MLP neurons of a small language model. Each row is named by its layer, matrix (down: output weights) and neuron, and shows model dimensions 144-207. Each number is 200 + 40 x the weight over its row's rms, rounded and kept within 0 to 999.
A block is one neuron, or neurons of one layer that tend to fire together. After each block is what it responds to, as a language model described it from the Wikipedia text at the highest values.

L2.down1011,214,237,160,178,208,230,144,216,174,143,193,213,74,183,215,167,208,181,197,143,197,271,260,144,254,143,147,260,179,262,185,177,159,207,296,185,209,285,174,184,254,194,148,208,245,184,254,187,246,162,228,200,188,144,173,146,215,149,215,193,184,223,185,168
L2.down2041,159,194,147,207,248,191,188,153,216,190,283,170,173,278,157,287,227,214,253,230,157,223,194,216,248,274,264,100,161,193,162,199,222,156,175,203,153,227,194,270,186,191,214,238,235,280,224,205,265,187,194,168,230,238,167,209,192,249,195,244,165,187,234,196
L2.down2043,212,241,252,210,285,197,213,208,144,196,225,258,212,249,229,216,221,253,214,204,131,229,224,207,202,193,153,213,163,162,181,167,186,248,180,187,156,163,195,230,151,213,231,220,208,192,130,202,132,165,159,140,223,252,199,241,253,259,185,201,74,171,152,221
L2.down2247,243,174,189,206,155,225,222,316,163,91,266,224,201,192,240,168,147,178,169,131,170,208,189,157,189,299,163,252,158,222,290,200,160,294,185,235,169,204,212,174,153,167,190,141,181,187,171,155,167,184,175,222,208,116,216,249,191,200,206,141,184,229,127,226
Word-initial subword fragments

L4.down737,121,246,241,240,138,204,174,232,161,282,181,189,245,200,153,232,231,217,177,192,231,270,201,164,245,181,158,220,253,219,164,211,205,176,213,213,179,164,212,218,211,208,256,210,228,219,281,209,197,142,236,243,179,153,144,132,204,202,228,227,180,223,190,203
L4.down843,262,240,179,182,239,212,225,197,205,184,171,181,202,251,211,205,188,131,184,227,224,197,78,250,223,240,150,205,186,190,232,188,236,193,127,160,171,221,218,150,207,221,231,119,213,173,157,178,183,202,110,221,160,260,192,185,223,163,206,161,193,210,201,212
L4.down1220,207,252,188,170,240,182,168,115,174,260,207,214,158,134,151,151,188,176,189,159,206,191,197,225,237,195,176,248,168,264,215,174,130,182,167,211,210,206,172,242,196,167,218,210,218,171,235,64,91,202,181,243,197,241,206,189,210,143,123,210,190,193,228,140
L4.down1828,232,133,207,177,248,167,142,220,201,197,186,204,216,229,235,208,146,130,179,121,150,164,200,109,219,196,179,194,212,163,183,225,223,214,179,245,235,125,164,176,244,307,176,221,236,202,183,141,180,201,239,185,137,234,107,264,215,243,238,164,146,204,237,213
L4.down2549,226,177,246,268,137,212,177,221,177,157,135,177,205,224,97,155,160,196,238,195,171,190,224,143,224,171,188,227,226,163,231,200,207,240,239,121,166,171,299,227,243,216,239,232,204,203,203,123,227,246,253,232,146,172,197,183,135,209,218,182,136,256,218,164
L4.down2579,186,168,173,206,137,168,189,144,143,267,181,160,222,205,215,178,134,166,253,239,154,269,194,130,214,207,231,206,184,272,248,191,219,192,205,131,217,145,148,236,190,176,180,169,188,209,139,228,216,179,230,150,195,132,216,250,234,270,192,213,147,203,186,215
L4.down2700,207,222,188,242,160,196,280,183,191,102,174,177,244,142,186,288,182,173,227,108,221,228,200,240,210,233,260,154,175,184,210,176,157,163,229,261,138,162,112,202,208,208,206,228,185,197,219,120,243,136,230,189,193,194,167,210,296,192,136,218,222,186,207,203
L4.down2987,193,236,209,144,197,226,172,177,201,173,188,195,177,113,188,238,182,182,150,164,186,207,211,203,140,216,230,187,267,197,203,247,198,178,184,232,149,229,258,194,158,169,209,173,206,208,191,239,126,235,227,217,163,164,172,204,188,202,194,221,296,145,288,190
Head noun after modifiers

L6.down787,210,149,166,225,191,213,245,212,193,141,160,204,207,218,121,217,180,180,193,149,166,151,267,163,169,266,260,176,180,181,144,178,243,215,182,172,232,196,194,225,152,243,213,160,212,156,207,248,179,163,193,155,224,186,241,290,203,127,235,226,267,150,188,189
L6.down1713,207,156,210,191,150,190,239,241,142,213,183,201,216,205,215,249,163,192,269,206,135,192,222,180,187,162,138,195,172,237,208,205,216,204,136,156,147,180,206,219,270,207,253,181,191,265,164,195,182,217,200,164,250,131,173,169,262,207,278,205,239,99,157,282
Ordinals and counting numbers

L2.down999,215,200,162,188,168,201,205,189,236,198,216,169,113,293,162,204,203,152,238,150,209,221,200,193,198,173,211,201,176,222,203,94,133,196,185,207,149,222,163,185,234,182,277,210,224,213,76,164,186,222,170,231,183,219,207,172,213,258,189,231,233,180,216,139
L2.down1304,227,192,172,235,211,193,247,196,221,243,267,248,246,153,241,103,169,195,271,123,180,252,214,196,224,255,227,188,210,206,230,208,184,139,223,224,182,217,165,162,178,218,234,166,220,164,223,224,208,241,168,204,171,187,184,199,153,182,212,165,197,140,207,177
L2.down1472,204,223,144,200,241,217,203,211,219,204,211,204,205,198,174,202,159,197,258,173,219,234,271,185,254,258,191,177,183,140,136,212,206,123,249,164,187,195,172,200,193,126,226,138,252,223,200,224,201,229,225,231,197,185,207,151,194,207,163,153,207,226,123,170
L2.down2916,244,189,157,239,239,188,251,199,204,235,234,164,230,185,202,153,196,202,211,127,231,206,203,187,177,180,172,242,190,257,154,145,202,203,226,308,217,224,148,211,218,162,207,182,108,228,250,178,185,230,198,204,129,186,201,249,124,224,205,179,294,155,156,208
Plural noun endings

L6.down423,225,152,225,149,127,201,231,172,181,227,194,163,237,232,264,139,156,134,254,223,198,248,157,210,276,179,154,298,187,132,242,194,219,175,193,115,158,177,229,299,190,168,175,220,242,231,146,207,218,191,214,143,174,217,155,166,223,238,196,217,228,241,210,223
L6.down2867,229,177,246,196,185,187,164,253,205,251,227,217,231,209,229,191,258,241,206,170,117,267,217,214,245,204,183,162,159,146,188,102,176,176,215,100,181,187,222,254,192,269,217,130,224,232,225,218,192,226,196,127,140,241,199,210,188,183,231,183,211,286,234,218
Before an upcoming number

L6.down752,176,234,219,222,203,198,199,267,181,146,155,180,202,263,255,243,178,194,210,179,176,125,173,188,284,254,173,196,219,153,258,207,188,185,255,163,195,206,224,172,216,115,201,166,277,226,240,195,147,167,170,167,179,215,199,220,191,169,131,241,261,225,244,151
L6.down899,180,246,242,240,149,184,198,238,199,202,240,202,273,138,158,131,175,218,175,276,190,209,192,119,201,159,158,176,261,201,225,228,324,185,152,196,219,182,188,178,166,194,151,205,191,162,118,270,206,165,278,138,154,156,184,203,155,128,254,170,226,223,241,188
Plural noun phrase anticipation

L4.down202,180,206,207,238,271,236,250,172,187,203,208,239,153,270,247,159,218,230,156,229,213,187,217,155,192,168,180,187,205,253,192,162,184,165,142,290,196,209,258,174,193,210,228,234,136,200,182,229,194,206,166,171,239,267,166,220,260,351,248,162,98,164,180,221
L4.down285,222,262,196,157,152,176,170,183,252,161,167,179,167,146,235,262,229,208,193,240,133,202,242,163,158,236,167,219,178,200,161,189,202,122,220,213,151,180,196,212,152,288,175,188,225,247,140,135,218,242,254,160,154,197,229,239,148,192,226,201,175,209,191,230
L4.down795,304,167,184,176,250,235,207,240,250,206,227,161,215,255,216,187,197,231,79,217,175,132,170,174,299,125,169,179,212,208,226,200,185,169,204,246,245,224,227,158,242,224,158,257,219,147,165,284,170,177,163,179,221,217,172,175,250,280,245,247,190,147,171,250
L4.down1176,202,168,219,175,186,167,168,197,186,191,203,283,174,222,133,148,169,124,153,205,197,176,264,264,176,173,234,206,222,180,122,169,223,170,250,220,198,257,298,188,139,297,155,230,222,257,200,255,211,42,225,183,209,199,217,257,231,225,240,166,214,212,172,152
L4.down1374,153,141,144,197,204,241,216,154,195,173,237,247,175,200,203,221,152,251,175,111,186,175,242,212,167,208,208,251,216,187,142,151,182,148,187,177,198,193,225,192,168,280,201,210,180,182,220,231,185,133,170,115,160,280,199,152,204,200,286,205,185,252,126,217
L4.down1700,239,186,233,201,207,191,281,274,205,152,163,188,242,190,206,180,122,145,257,173,184,234,287,211,264,155,286,230,194,156,169,242,255,207,255,231,200,179,162,236,164,235,129,181,250,193,141,225,228,242,210,171,215,199,269,263,219,171,329,201,237,172,208,155
L4.down2283,227,234,223,219,287,248,184,220,217,230,228,208,242,177,270,252,215,288,219,225,178,291,233,160,163,154,198,194,185,158,129,218,236,156,232,266,231,117,224,187,195,191,134,267,158,119,141,217,240,252,164,180,193,139,232,228,220,209,193,188,159,184,154,298
L4.down2907,232,170,216,164,231,194,185,168,161,138,218,205,170,187,218,160,246,191,119,177,206,97,199,216,255,194,186,271,208,257,193,213,227,242,218,244,207,163,234,158,325,132,186,221,186,226,130,181,251,144,205,179,231,233,226,239,206,200,265,232,146,178,178,278
Table cell separators

L2.down216,195,181,175,139,155,228,134,121,157,201,185,162,168,212,201,150,195,191,211,146,231,236,159,190,230,257,194,226,227,124,171,149,150,194,221,216,183,234,227,207,163,163,202,232,170,131,195,172,270,233,200,176,198,224,237,195,178,169,149,225,306,203,231,215
L2.down1022,249,174,212,185,232,235,145,213,224,168,160,132,194,187,210,196,292,256,222,220,260,273,199,133,180,217,146,119,219,225,176,239,194,194,229,175,173,222,218,179,139,217,232,208,178,209,169,190,214,234,143,146,210,201,176,218,210,168,205,251,208,153,221,180
L2.down2026,149,182,302,197,196,273,186,281,212,185,200,264,288,209,230,157,237,202,220,177,153,168,159,150,217,254,201,191,248,199,159,145,145,249,251,161,167,195,180,209,200,225,185,265,188,198,157,156,246,248,148,247,182,151,184,202,203,207,195,246,220,279,188,178
L2.down2469,166,224,208,214,134,115,158,250,219,187,215,212,251,218,193,186,277,246,160,216,239,174,86,126,154,194,156,144,200,223,183,174,165,164,175,166,225,187,211,194,187,206,178,217,249,164,204,196,203,216,135,284,160,220,179,189,206,216,164,291,185,131,226,119
Table cell separators